config.yaml
n_layer: 15
norm: "rmsnorm"
init: "uniform"
init_std_up: 0.02
lr: 0.0114
beta1: 0.9
final_lr_fraction: 0.1
seq_len: 512
train_tokens: 1076000000
MLP neurons of a small language model. Each row is named by its layer, matrix (gate and up: input weights) and neuron, and shows model dimensions 32-223. Each number is 500 + 40 x the weight over its row's rms, rounded and kept within 0 to 999. Numbers have three digits each. A neuron's up and down rows have the sign that makes its largest values positive.
Before each neuron's rows, "fires on" lists the tokens most often at its 100 highest values on Wikipedia text that the model never trained on.

fires on: ",", " said", " stated", " that"
L12.gate425:427430582535603498525526527492514527597432452459511482475448560580480539551522449515523509467540501532512531547471470479501473551485463460494488504528453522514463536523525495575527583499506452484474455455457538508471517449539478554530527506525492459433478533480563516467532530535504490428469482482483540505488560475526512489467493476577598515539513555416519471531442482507509481547439556552434503515559458525530461449491542475513564510559452509486466470478521464484499507495560483507470544491568564556531397519525537516374555465509514458451437550494487505518592494530527459524
L12.up425:472502551539453493552506510542502509482490435473513571533432501514498512520521442513525530577474534524468496553481475494460506483588496572441523554483495560505418499432492504524531463553486512515496483463572535449572499544497505463474532533516482519470456532480463471490493470546460513464511528534507432470551529544523509403488470442559557539510435511459574466481441505528615477513505522508468459545526576508481454534537543559532551483460524507536513549470478521551533482455441461482438575432527566453463600484509541585494481485499525383525511487472556487548479511510515502449

fires on: " based", "ak", " focus", "man", "ling"
L2.gate44:463440497477489527443510476496598564546496527542456530501480505442525466504533466530461490484471554533513534503383549575465496442432526513536484483491471539455455460515554485488439566492507481480534484531478455526515421545518493542508505479478439484549565480424459472470513523538491497519492485490434604491516466512555492460509512494477480501548505492480565473522476476471507482472502497523507514479497537521543548574467503436451537553573544512547596490512601516508494496439451533423482559426526542537476493472538510482553390492503568507456507476549503442521459470537496529470
L2.up44:489489515545441528468531469531480544508567512592472493454469593537547534438587486500506474482548538539424508528472521501538443563479519485456533476458481503479513424435507463505470493489501538513493515510483559468429385493493537521411549510499475493535549506513441507545490503434448477513522495512479449454453596529513450462460521480473446513519498557465498463449541450481480596516504468469517469403543557549539496524631532532543508484528471478572562449519525528542535499517518543507559598534479562532489463513581477527479466541526444561542514499562425488490487490511501480490

fires on: " |", "ol", " =\n\n"
L5.gate778:422546478582404506441521477466473540466467461542511501575486535538482481427522509463473447496550579530512531472423476481472507555517520498527524550505463540481489452487613501513499514551457545563516472478510497547468473498492504527529567434532501489504584551601466532512512524501500497520473471436484538563480496558404493508487517481588489497506546551448554489522549471473502482505450536478542497551492469463518537489567477466557488486433584439494542492431506440486520570569527559481415594497465524500519515524529487570497537535447477452414522514492565441537522477526486510479
L5.up778:434508516571466547550494567424477506494499477545455493494485445504514571448469488447490463499574587558541564530500441480489450552544471447477496535501521445449467455495464495513504447555451563524495503436564509483506489436512482496517501423451487496594580448488533436465515493457501536492514468448476463486488511526459442500457511499490548454456464493552493557588510409483472509463439479500466460451489481475489535561445529453521463505508566545513469475530511458541533454501587586402411565538467448514570539596517486564578494532491485500492514458514518469505536544478478504519

fires on: " his", "'s", " her", " His", " their"
L10.gate165:548511557538443488505466483469458482506539412513475544505510452510514424521498466469488525525506502531555528534560511521458450489503479472507487478496499510553522492566525556493493472558525440452493503416543513471447499520478537521473553489555464445464451467462512508538524489515477447399497507559503523481559490457511563563529506510562405548525456515508563479534481474538519561476480482567507530508484491514525556465517506497449487466567495448558523522565491443477498483534523534547492602505451511457446497448457502577529513562510534501475459459442532485547487501503466492467
L10.up165:563483523448470508489501494555573559536449445456446526537480523533521503501442458480481488500461539509476553540518485391500449591481536463542532482472490501465513461490506489489527433535541483556518558450454474474462563522564595476510456538538492507460555502463544477511434472421396471382510541482421477532499529510492509565440528521507484539514422520459520450479468503449507497504453503549513494486509580482487462539550564532476576483495549496546501532541480555578522524476507408479519526504521472476507549485573489554491432551536501462531444474540510459457453473413524544465

fires on: " In", " a", " to", " in", " A", " been"
L12.gate1064:599507538487433499474483489497529485550537514511512547532536438486523527517459459433482508474432454472540515403492491464459484599441481506532532453488418467478491446495510554509451483588411473472493492560428538533597458556501580527522469489522503537530540484448501435491490476516465415519512518533469496541518481554526429506542519501530517498521513481451553494534466492523482485524489530509500475453447475512515531522461515496498474506559490488494416567488469521553546469503541546470505497457446437453518447504517543394513536556458525540497517545575448488510478531430542401536
L12.up1064:504514512413466444427534484503484459506478497556484457488437502462505550546495513445513478533453518615447546446518508485497517406501519498494511423528518524521476537493554555464497473504481523489477504495494520460514485470548485401506514481445541495460541476562562452491489477511515426536468505485568493520465510552442414484481455518527558490452510436516587506555501517460579513515611450472484444564552481524536468548448493452511452554497518455479533537552491495446564534478415490530481529458474438540497481442544478504482545458481516557523526469540451566550557497464504603525

fires on: "1", " Romania", "n", "he", "hel", "ris"
L4.gate989:543462457546466446457537481540509578558475482462492489421482403511515439502509575473575458514499504542434573491503505490481457502476465431468560513541575413524498484540470492498514450566478468527450529415475461474464568479558540529538485489506511522485465543465555492516496475521490474543552500540544534538537516564576495433479642532546467539495501492462476450475493533495501478476580569495463533543505554520455476499541536549588482463434456560527474462504491518502508561447473439544566516552488513502504528539530566498573501464524464519576467493552513495443544491459523511545
L4.up989:491510500520571486426526550491493422557464489502486542516621556480497524525562515489522551540484563496476464498526412534501559509458524428514471478519516551463516495488533517527488547562493461475566475442518519554480606491592495476514440512516484511491533436579503456503542424533495436443475483438531518539473479514523525473457564542531488517537560443516548450559506510444504505496524482472519410539520462494517448503522470555474460460481578429477483525550581574511507447440479440527505486538460532484499501531502496449473487513528483476453539468488542589456532561531473570505

fires on: "'s", " Ch", " its", " his", " their"
L12.gate1224:503535481452511480596505608499504532457557476538477487490517581449401499525487574521498480509445523471473532555508496539473553506510485515481483501527500513531553504467415463475478480494490453466471591451520455523479503574464479498497451515487475548574535583513423498436530481495558416437468450485446512525536501472516534445483571449489543494535525564549424488440548482547574491518548477462509535503462466422498483501567541541465503535488429538561507520518502526550490530524534461447511516494464554428425490480546539529499453431467488450490479535469528560448565520515546595484
L12.up1224:541471519508385505515508513477536552453527443456505449529492491492533535474489484457472459563476516497455446501586585493466523515494507532501479506503508516485587489479551451525454435432494406546473574458502510510520495502544565464521527544523454525527513468513445438528445526435542382479449509490506519504508512478475499406499532545500544573577558516543495491530584532448507482502530504549542466451505485486503549495497548565451504546417527546433533495497589510534536553470524535518544514467552504407494503457487529637618458481511519495535505519475470559466563522497494480478

fires on: "'", "\"", "”", "re", " others"
L4.gate1237:436508452515463581474542515481485462525515460520437523489431489502427538478490479498489536447491447557495565488515473454466471490520521488481527509543481529444505496537540527517488532497503471523464479564523615468472528513550474465536493403461452453476488604489543544593377542469468458566545516501507536560495521566481449475560480514475493537544489453479486491513521550510448466493496533526518497517526511540499505464517556577427527459433542414521500529517551496548472460542480546467538562522525488501456470468528490519496451575535535498557527450565478475509507462490454474529
L4.up1237:528402468578519524485474518525454554465443515545510516520454528565514525523525547541538458454494494441520414457564455531440497475566522538517496482495485522523542487498562501533445433520460479495484484535503552476524568522509489508539479405531396442479451520483504476504515520510451507527510552483531579525515544474494433457453483551430436550503487485438512538448434476513493464473510507529472507499553447537511535468459489525495510522455441482541496488487423492497529498474477533545505641503466474450474558574538444497504524620509468587538490496529489491437498495504515473480

fires on: "'", " days", "”", "]"
L4.gate446:512521512512511529504457524509444524546498501505585540561460468477462573474505459513530491414501495512525544459529496547434449482489475528537484502489448518467531516487543421478530485550468461511468456480532492509507496532436488496462570431497497469507528442491500500518457488457476498511429533525471534503529501523541502453551490528473469512533492521480520553406541474545533566460475467559458505492580566477468521551452533485546462517509566473538464538456472540455534535528502538480545564509585412569506485520538539441594476584579494443527513434469545470556501431513524629499
L4.up446:488539495514529511457433480485466531531502577532564522505480485504498529493559461504480456492574530491523454534494514495443444514500434513559525557576470531506488521498480499535507410500444531530471539523520532489480546588488493531461540450428499506497557548542435505495473564517565509504540485516519538523500532496566498467570471508454443490504459480431509529483450513511502516484399374507497482501484439543485479542484546514489490508525493528464542480488500517405537578475492523446526572597492479570497509531488525456621488599517492552458517474511604508559444527457495501541

fires on: " as", " As", "As", " at"
L4.gate761:527399491560471566493541535537492494525553497482468456421545579517502465597542457473528545467500576431497506482471486539600472544496469513525556525498569464484515489482466562569496482533399495506503461551478472457467507578532485491537500521558474463473466560530497465512503500510518516511505527477500569489534489456490505491475500568494452504464428521552523461545529483547466460461500460475481532488469452465526502419428471534540456477465502610540571416519484442479540521447498527427447555520536486517523465494477612445562561593511530408478558486472504433492462444512496507501
L4.up761:411527482433542528483521497528496431413541458567468542494486478499493467574543479497455513513494532474491478497506457523411523498547558571459513486566553519494519534482506626502529518473524467535493532504536455455513491547478509523502558477480486500515421479532482493547441429482440609491480571442496562440498444512608506516469445488529505478545511497537477514521474484501468527485468533494579517456511523501451510453465461463575496536505559539534569553533438539441531454502467562521494499534544555491482430539523467483502565557497497485438491521429507518517490489510459421510

fires on: " S", "S", "as"
L12.gate725:583537445545493448541521409582554553584474551545496505490535480536544492519527481567563464575467495502493565468474457463523452554440575494443506440489535460398455494528463445432467516440482455560473480556514500526499533481562448524495511467526490484557451454481514465413538558409373491477523485471490486526552530510485474458492489435476449442633560509541504469472477456472474441479409531460388491506485506429516507478512551517501516489606508475490505494507511481523526507487560479571581479481520399461587498430474469452514507515476502429496471495505487553493556512490475541448
L12.up725:479496439489471444484498511554548494515491509525503590486525456439490450540521455532489499503499481508456532470551563472513415516439498450498511433472544476440474539562474539534407479527551476476406491504480512500536475460463471491508504494439500484498482470536494544435450535449477516465495490503511491453551564548491544518453488459466491503549502457529522425515548508514450502477507457497479425520526531504415472481466482499430494526558556487462524472484622527529457508477540448505503504520539431551512509473484443427552532515488588535536455493502508508493472489463528474551

fires on: " Gl", "l", " prov", "-"
L4.gate1226:469575452492576493407545481443493494487436543449490586501508473446510550506529458450462494510539444514464526480414441513549486583421509500501475516446454489525478501471527410438486473489512578503485445501493511513433472482553483538561505485502435493508560492488470556519479562500561509512513539454519467535426498451554539491482502564507533476550416484432447478517437509516522515518473467515476481552513510600508538457508496515543514482505394467500511587497476538525480482487492530497439576418564482532435462472537504481508472474464504504478576504541455481498530476520474523486
L4.up1226:555552501511608451489438471533468495446534497530473504478563480488523459548408554469490464515354465490461479501523477478505450478505515439437549555514514544470528570440514497496564461565509560477489542506373429483436445442528461536482492458483495495504516450511467581492498475535542448539523521486554485465528477525562545506501547488496489464440517515490473510534497484483540536489538439509505556555529462505505459467392504556568504497580462459544509467500518501508540523474458463565507541453527516437456571435529497585504481492455393491541518499531514526502478475501496481437

fires on: ".", " that", ","
L9.gate1194:428504495573509541480499534452538466581512489493547507545428487568519461583519554473465514518549497488421465471567543478531532467482403525466492436524479489542483442533519525484564534581521512497496481509525502532540599472470454473471521539477469471497457433504576531503519484462509438460491428467485488464524425463564534468479519468504522504472507461583521525557516457543488472516517511510532495444518476501481533505505590504484534496482502540535502500562469566529494446488504582444468522509511565466472463448502604490478539546480565467488502532503560497487469501518477511609
L9.up1194:480465511549484475544462480489552478527487451464575479471489445497466487545552462504553490502510478473508541518444435505531470364537458542479491508429508514514521452487499500458487478504489535470479495432521519529567485560439516492505502496448410511512532522527540529521487524482513515504514510489459506459394507480525490438516545527536525566516543440490495434397523484538563556531534525544514466486549490471478501531572464390547506552474484509589432442547476506517505502546496408455461478429543556485476557461511537505524508419475567528457469514515505479523426530504522469582

fires on: " S", "s", " As", " as", " des", "S"
L12.gate993:525491494485458547545548481571446464520454548503593532446500488423467520481461456488533434459558498495549550475512600535462553440520486516484595511497481447504555505474539524453478492542572555523461525564549533489506503451482501513555424469553460485531442421477478494515534479390502505506541463457487471565475534418415490546520472483477540491535496461540571466548480480472492478472547542447496448501500465532438545411519443477490495443576535513512505455504437449492558552529471507501580454474536473552483485446485450506428564458536471507499552569455553513470507479495454473555
L12.up993:539555440541464566458463557525487453477575528487493565527478474507564543491464567532518561457467591510466498430525496480421433552474560516551488465463562472441505486514530518435468479534485498475476462497458457508508532449504540545486492509539443553458530560542509496502480420521520530487539501459481454486503478535468464519497453451399517539485465539535517489516534508585507419490502554523516457433524512504507472552526466552506510557527490481455500489511503455444463464545540450467473420457454468539494440483432391447482551534498524542463525485541543531478524481500419436545

fires on: " C", " ", "0"
L12.gate207:484437468564481508534506493507490530557564461558507543469508549529548490573451532457482494513462535534538461501481541445423535466450472507427435507548499466555454461498484474527516477491577426471461495506478474521415534471517527505516474486442473486539566496572504554454525516551495435545510496478485570487533459549508484494526468528542525578491490501555520477526515419471520472479520500498517514623503520552577492519463540496517506477485521482516559523454520412440488516488523502460484497523441547481556537494548530467584491483478564490552509503498467523435525480507428470591
L12.up207:515456507433460520525496485542603468582474451467535449515563459504507559527469430500536487473431505509533518502432522464513458466561558463548419431507466498505555510521533574508496545488424444467524549496613484436468543507487495560505473478484517486483531517482467506576532436507475566467495461547472526511494524505531562467449514491508541472511492573476480492538448517457480441493472495512477547528473549554502544529539470471469479473498542472481489528508543517499501520473497445525516536501492448477553478598571519527532553534520468585535429517504523499495500484539556555530

fires on: " ", "2", "1"
L10.gate1101:490510514508470450605438582463541491549489472521514510522419532467516531536579470488502531511471530501541496425536457551526464517533508507520427560520471516562554458423446524469513516518456430510523475451475487477468490470535516496580516545537470477535486521508431459512518532473498521480579475503500538477487536482416449502514477524501457540557464503498507434472512537424471499437553568483502505540553516470549496430484523492433522461538453465469520487542529514477509484490535568523572477481485511505490474479464575471469467522451498545502503521635465508565477503410508542490
L10.up1101:466481452565493461504539520482548380522465533499561487433471494496473520472503485499485502500424493549529478475526547533588510536525422450450538449456481446435457486517511551484513497525492470480434473424501431408457518617539517484476515560534531497506483433534553575537514477479475410548509494485450521552395540476501462567518491500516474495554476454445474506543498519530464417510598445538467438504463491589495454464458536589474531495480485527527498567514511467535544472528508451516515471556434455507566481513486527492513464516492558524483519486486470457504473536389451511503

fires on: "'s", " his", " and", " her", " Her", " cell"
L10.gate36:552511483562479561536500470512538512573463520490480457554470504503482496544513555561488487573538534530523491483462553501457500456393520483471529500374504539500451499506516514462463489488450505521471533488542555474476527483517482500470503540517426488522499479468494608574503564473500514457464512476450487477580497528498474452464522507435533542593474503519483483505429479566468513470513491457529503526518486475520444507532487595495476506403491462509497530519509470458507476474486526537525553454555488431449538499537455525523531587519527478542521491545540514523472549465525395552
L10.up36:516449490582500485471454506429551462541480486576550541450528562501500543461505544534529546544495503516481591488572517511559530576480525455548491553502514528497450478476507519518528464506422480436391478487505511525560521548499525491545524515494504466486469461476465448509491448458486489406447471536486529513594460387560459484523472503459436484509471579487513496552496478477469520560494516511504506469596468582515507568467449549549509478486486528487460485434568556447528479503524502547433494551452502464446390500493500537500495517520517493488433548446461577513449497474506491493

fires on: " of", "st", "ro", "str", "sp"
L5.gate341:445519471438508484474563511527456491472440427493518505500454536557479514533474493492439532464450503474529543501536446497486497493510513547447550437419453527514527531518505482544479480537513503497483480519427543529482521463573534444558485523456398461412464527428506509529483553536478469509544460532501548467553522468544513537478485550476521437579546455505432595560505500426529485519521539489525562557481423517490509577509446522453473514489495534492527462529501525483431519538568533550523486467518483476548497392414513585489508515448511535498525515532518479499502487553430513506
L5.up341:478467525501509462531553491497542464442442540585442494565538449583516496547451477423535479475487489518473540534417475409488552618502483530475510425472546509449513513487504518499508421516477514539507429487453451514498458461482535474543494508496498525474522452498519578514500498490499565512519558546588536530474481505540475576562498488473460517500425440498537465533477477430505497536467534560560500517480532506491479458431521564507484462406454565488471494461500516513435489521491587449524464500562514391493484529476442510500557443516589491478488525526519564451508567436537453507

fires on: " |", "ust", " August"
L9.gate840:460525504484466514560547530462501450535615511524482520538462478544581481543508464490520495471467502526517538475484412549518471482530498514556429525536535521472505526550594503493460497501515535539533463500497541538492510544470491480466526531415536512444435510432520533540511541571524532444487471497497474427492496493514511538533523445478519438540590478504561459551520387478483525562439461433442533582444542487549516571533488488499546480456503435476477501544533522462547518509538577471435524470500440543475469545492518511529498557508566506452512578536516492492495531467511458516
L9.up840:418514592396477484533559517480494525496519477580481562497490562493514556576500500556502480458446485518526538511442445576500533553525499470503459518456541460464527489459469470492470443557468520518594538490475479526486494539444513461541502446464525504490502467532510530420572490431406484487475536488469520441504529488544472501466495479541485490582398453516432500448499417476470358483468470496463510433511515542458492548533514519487582487549537474451519496510629490528438439548554580485508507513458496518461495503576517515484513521528497442495480504567480527444489555456475484481

fires on: " as", " As", "As", "ares", "as", "On"
L2.gate710:481469528500521587472485542483484577520509483494484506446515459539475483517463531495476484491422506539487501507525474664573528516503417518463476498507544490466474418474499474552480479483478492483530477577489415503507414572491504487509525525496472520450491529477408549464473463503517479469489459501398462481548491476488469522585445497512499538486518526521532519508549553473479530440513461504492581513545549469505532441515507447528500523597579522489517457500456524464559509469464598426482564485505477494599531494518484478508420534530593528478544478517481518484493500503544510452
L2.up710:415529524526460580490450531454437443470513563447511525461504538547499513517434499540463463467549510523476454471500544516511535534466526490508565517500519538533551543496557520465451506472529508530540547533479471473484493505513558509507480601453455518447543532586572529418525502520460440517497509511542522458501417498503459500502494589557479413453566523429511488492488552544433537550496535458575530389414457495508431485451526497504539515478472502468458466481465515446570509496516496488538466526500501518541492491498544498499437508458530461559534488433511516521547532511538475537

fires on: " In", " in", "ve"
L2.gate257:440505535553478482481548503528476468522446432520531513562525445511512487549502492473451488495515515531495579450527517530447472450488566559509425504427497437524521503575514552501527489487478472546420445479417475580540549503487505555558487519495536516526451456476489487454463469458470416514517522441467531495481554457466485468499478521467504479489526470475512416580558435489542492525505478479505514456510507526524517481494495538474443450506522524564487539550491553504468524536577519592519529527465471488492479470523598531520539541535588469544540497538444556520532525437499505457
L2.up257:496429547427517572475553520485495556529494435505544530487498580457479472495477510496453491560467499492523481486461486546510489464513483462458481462522501509526603519529550565520511561440468481516455540491453447468549538488486443563471465502452481454471482512514581583573532545562515427433500537486468505432528516507506464496561482472504498530464471556554483446579475526485534505583506460487495462498487464525449495548470514529423486577532475451518483507517496579500505554536523529508525480514505492563491515525523472524505511463462554491482546408552540480497452488502584518440

fires on: "0", "m", "al", "ma", " family"
L5.gate1279:479436490505574545456515538468510546512487490536560482501481460485502535491515460457532456508447446529441524511505533491475449518471504522611577466481540520541497410528499519497437560516480502419539503536449500446487596562586447543546591506518476454462592535498459528516553447490488473493512531538573523519536525446491462492497502498459419523475458550462520466492580471519532497460477520511572478529605533488555448505490451494477521544470574551437455472465498406537471510469543500465522504480457491595538462512469487519559539515488565471499438497470505562462507534432480492482
L5.up1279:508449529471432503463549535579458494506494492480483473472511536560556527441499409488479500507474518515495452572555501454562506485481533498548482444424506445511507474532605580546495529519448516514463508468497509507532465467530529535438428499486440501530549485443495537457479523552539552454499496499485452547486499518479547510504493481530479471541554505549473460433466532469496460532406463497498523510469521538478466535523488595403424513530535499506454451490513442497514547530488533495486472532440569505538515512506480521511506541452447439444469554505537553470467475485571561485

fires on: "3", "2", "4", "6", "0", "7"
L10.gate296:544520531523507541549571507502499527503556548510562567459479537538511474485487403470551453563509526484532526571485439429472451502423461487454499533465508526510507411482526488429510492527498517509531496532471517570490561512572447504592540491515506506507581483498528514516510469576451510456518438477499496493554518521523564558568552394503579509484509450416453460449544495534450538504508477483543543478505472561528495432491477504496520436514481518523519480485477530465536505484469468468396505512471498498523484516498503451501554532490517556546494520501559485437493510542504507448
L10.up296:512587532533514532484517482502470518472534567496457437516539393471420516574510526465416482491498462509521481536613493446521560529524475441501541493542489502486457458489487492517490509605453528437525508469503459538538527513558585529540462442460524482397560514484523558539434501494551521511471504484486537478422468488472440498533500503507490519515445526457445494553498512502553491542538524485492502490495521481481483487484499533528524444478526570556523466576537427477488487459499530523514500488535441478464454488470539513481484528539526532564474485472476518558578478541445479487

fires on: "0", "5", "2", "4", "1"
L9.gate434:519512434549548439501526529507579570556444480453519485562510497482570470458508508498506517474469524446545503481476449554522553471493456497494517512461491559481413536513530514571525558423490486567531553407499510412464505537512472542531508414478538447499522497468543423505505527553503531485504506467437575411575522534446527511421569513496616483521502525474515546499445562551475560487481504468459555495563558447464508440508495431618566557549467469468441517550505516479530479486482561556501514508475532524467483439529499413509509541521542560564495494458500559467565484550485547508
L9.up434:504441502480449471587477515559557529551471524457496469538539482457446537393505483471513575475522493507525527538593500486542530516525505554465550520504454507468507502547561560504487516506522384512514499556469562393453555546447516500416579510593533526474526428469500502520535523523459540516466564477494544547504521524513429514411531547522547473513515506505456510515466481453450458442502517530510397498468487470483562503457528494469459499429523499497552502535494498521454536491519558457492491538533531536513478503469517488489483506510555470425526488483478493583423427398488473556

fires on: " |", "born", ".", "age", " c", "A"
L12.gate1133:558519499537483466524497469515526520559528430551515474427468496452500472527556465555467513564528587481561576519469504514460546484540488563512405575495412465481462493511487537522518485484470547525391471500501491524504390521435451480583440485544525483537464533535492489503512479519504607395466479494520550552522479479497518557521449491472541460511511497449510499515499498505394511540441458451533431496446489518512467531500490488512439545540501436579507468525493483494535511512520640472524484577545529492488479501566459493524516471491453474556417562512574477455483470490523448533
L12.up1133:513447497475516457488572446598598502501506565512518484526585475461524477556533526521536482527475550512455468568496531517443443457552515468431533489428499518527488528511481479541612471480513525547474527545455568468559437496490530418546444529439445481583511483474402532414543481515485534491491500570463490497529504429525494455495490422520567513575509535493484456493527436427449489455460504461462442512510470515435517492554520513532565515591509484458459489490462490513467469540491558518528545562493495519524524483471486494545518543569529529483478518538505476516493539442547486479

fires on: "0", "9", "3", "8", "7", "4"
L12.gate1060:489525582530569476472606557521484509448457536575552516595466487488561517547485487549527499502579575480512457518564463463437493521517462418473541533452555509491467504519562493498494553505542494430517450465533497529416437412472453509540520504529540516517541443504537578486513502536476584497439495453500522409497453497476502470479539536479514492507520529436506486459448461513447528448485447498439489554503488501450567541575431511457467517492478553541487504476504514507485516493491506505503557478440390550589464495528547446433433441530510557538514496521525456506467468559547541457
L12.up1060:521512584553519555615492517485553543551487585574577502517508535490484551533544490507504504504551572448444497484498497424534543531517538522493557541478543526505525512512530502492527497577452511530489513541502546450451542489485508542556528516490518449553531544436448522499487490449570535493521470449528508497516461563457456504460554516508495460552464489481492422440414486495484516541458495480528540446489465520507464540474429470521587483490476531556528501475497494450486608482525512469448535472531479495494518492490558507455534515450462539567406561503520520519442471582456436490

fires on: "1"
L5.gate858:470519469501504453464526407477489533513524477505469525435491457487488487537542508468469492513560500477463435529541496512550538440506470468545496541499504583425460532508499482505477500543479472510524511504465479504511540510488464529498458529458507514539536512565456585490433456570447491470557509465525499470538477567522515477482557532482459478403554587509553491514498613602528490525519514530556463536516447519507451473555525558502487429487514543489431470416518526526499555491498443465461493501475489478455456481506520481527547438534510443552496542496502521554504497441453563508
L5.up858:466470466510449503425517505522547454518462499460465576509491492491448470493559474509489486466516468548489411538592488459555509438502509520523536507493491545495471510527528557487523454555524480527566548516510537476498520508487435575461491449505516539433557441557486525511445459562437487514572545534512579490476470506522545531408502527496420452481496555481544508497491580488470495439541489534540457525534506529522456467585536601487431466495501546472491449489465480580506547511497400481474487425539452519545495537500442491545487473505494534516507461483493507529561572517505655498

fires on: "2", "T", "-T", "1"
L9.gate79:548521484448438500484518508520499596440447481514547459547481445568498478555501557486480561502516497414496487509420491528563486436528528452500504411507514465549456521539508498523592491540512504487495511426520486474449599544543455507516473481528471524532610561493582467466510475556534440435553470551482473551515508492482506451482560575555531429434481531502428514498411569534487574494489516411431521582508532409552501535517500490541478498476533483524433470498445486476495507404475531497529511462489518452508507456586558527492510475488521520502495470572506485520457433505489507478
L9.up79:558480538549511476563516520471547482532471506491534496556512463465506473542532494468473555530458553484521570537448408544528476476462490554472459550506447441489410501489513564505541487474501557445551495530503485506496444522483508471497550525479460532517458539479562432514427548576478426461468529451515551495566433551483480521498461489589488567478491554554564460530470484445472539521481484450553490484480458526488515494543459513489511499507446436527492549474506527534478474453547523538455579514511555427528493495510624469433472472492507551471493525447491463555437496506472530560

fires on: " of", " in", ",", ":", " |", " from"
L12.gate463:507483451432446450532555539479506471524514513519494504464460399493546517468518454486484471558468552500479512511442557484493502454523527473443530506538446491513492522521446524565513510456482535463496486528481500477480551540496471549471477538511493511492494493481486530477501430497553508478463536434563509393533490414492469532468455461461541485549448500580424497582458566497498463424556526521456469522516441445540443511490478563497475527503536490543581460503458535501535422510518515518543492416537484489555571594548517433445536445561531560444483485502462462431456475464496474464
L12.up463:423535451451570545552483542435521514560466554499440540436437510551521514415499500524578446527548577475482459484499445437511519465503521558541519525541577529509481555479530543477540528462522516524436476469534465457464491533512523525464492549494449506463509520452470532508497487435487438514518522484505493532515502503489512562524481463464454496519483499559505531510411465489472468504539556534480480513547406507527539517483475517514505598516507493518514524571484490531495460504478554484472507456528490507562533497539536463473536519477524510487525497542502525481461487493469534415

fires on: "0", "6", "8", "4", "2", "1"
L9.gate1014:497449444487500467538435532457505434517529526451435496599514563432532553493424520426478452477538527533596482530455484523442490528573417514498518484494468507489491419460536487492503482534464502531529530524441562460409499517469526513438526554516505475502495530486500438507473484452487489429427521559447472512494472459507453466429496407583432428531521553463449502495503551466518446577588498552507520476547514560500570478460572502537431598528488573523503523522471476498580496465535490495413447502482435502494453549518528476554518478487517511529523439492495484501577434489521504457
L9.up1014:421487498531467556592462508519504508558508435438487446505436557482534471524539479622500505516539508507536478441549499531541560425555501510498485425455454491473474464386569534427528573470458482473532495473526522553489508499441501589497520522524486506483478466491468533506405454456470537471520486488527554523495520475511580455467504518523464535503501533528564508449551534486455454546463521537463410469471515463510510533517544534511494483495562477524509490553485540456487523529503549551448525569527475515489480467490500489437496567508472432480495509407538463587393475463506465480

fires on: "ey", ",", "},"
L2.gate1216:459481422530518507460551498457519497530517497509457495455550523510514482479557465521516504486510495530464518470487486487530500478531526574451500496504486488534393526510470438463429548506509495490479503514462453483554492553457471553472540475481544524510481536517491438523539502460521527473525503540534530576541488473477420467528460463467511479507532489540513552519463557484534446467457472512449553512459542474546443456501501461459430422509535567486506484525441505525520520578548475490506516507529547496534554583469474478499589402551526455568461452478459503466533443514455467460
L2.up1216:449456497555504527526459522491490494547477516457455402545469470479483468488512536531518450518499403468484518525492438520440499477507480521529552497504551517444456512474519445414476452535424537492482492527445477496505532515496483509508517519477497513479555466554456456480544435424571447551608591538517512562529531480410478487482521503519535495529528466535493556539517533520544455486562537498503604522446540551575449461504550520520515501585468547551551473495534463483503506477530499546443435519460510527486535527509495460457567493433468433458489532480454509515492501551515548399

fires on: " its", "-", " his", " her", " Its", " the"
L10.gate325:551444518505467471448532444511539478545532440529442492521500517544480504545466573462524515498459551439546524533475553571445503500511491505502515476446521552539388427548465476514483544517509504448582542422482463545445510514512524528565504489594492440530443538481584552506594498470474554418503500448457586440451538484419502447587588599509497481469527474510450486527479482489524480547468436461491487475575481459537589555612499557494507521526494498529456434524521560455457520490524534517494547559521512451518522433490543566524455494500419485502528540598527482459544464498425480459
L10.up325:411448498473530458480500500495513507545457528461529515463444458484493481426462481488485543488412494486501463557471571433564503496485473471518527493466433532524534513465524524482481527504490520422484535455480448520542483603547557538530502505494491572516513518444510451528464514479478439483475463471560499477495506513512515421483569488493451583469502532534526483541498519478463550503516494511515444513467428601515442494464570541592589518522407447525542439429495528499524497511537460541500458524481469451493516465588457602564513497466526503459495511485548519496458528517417526454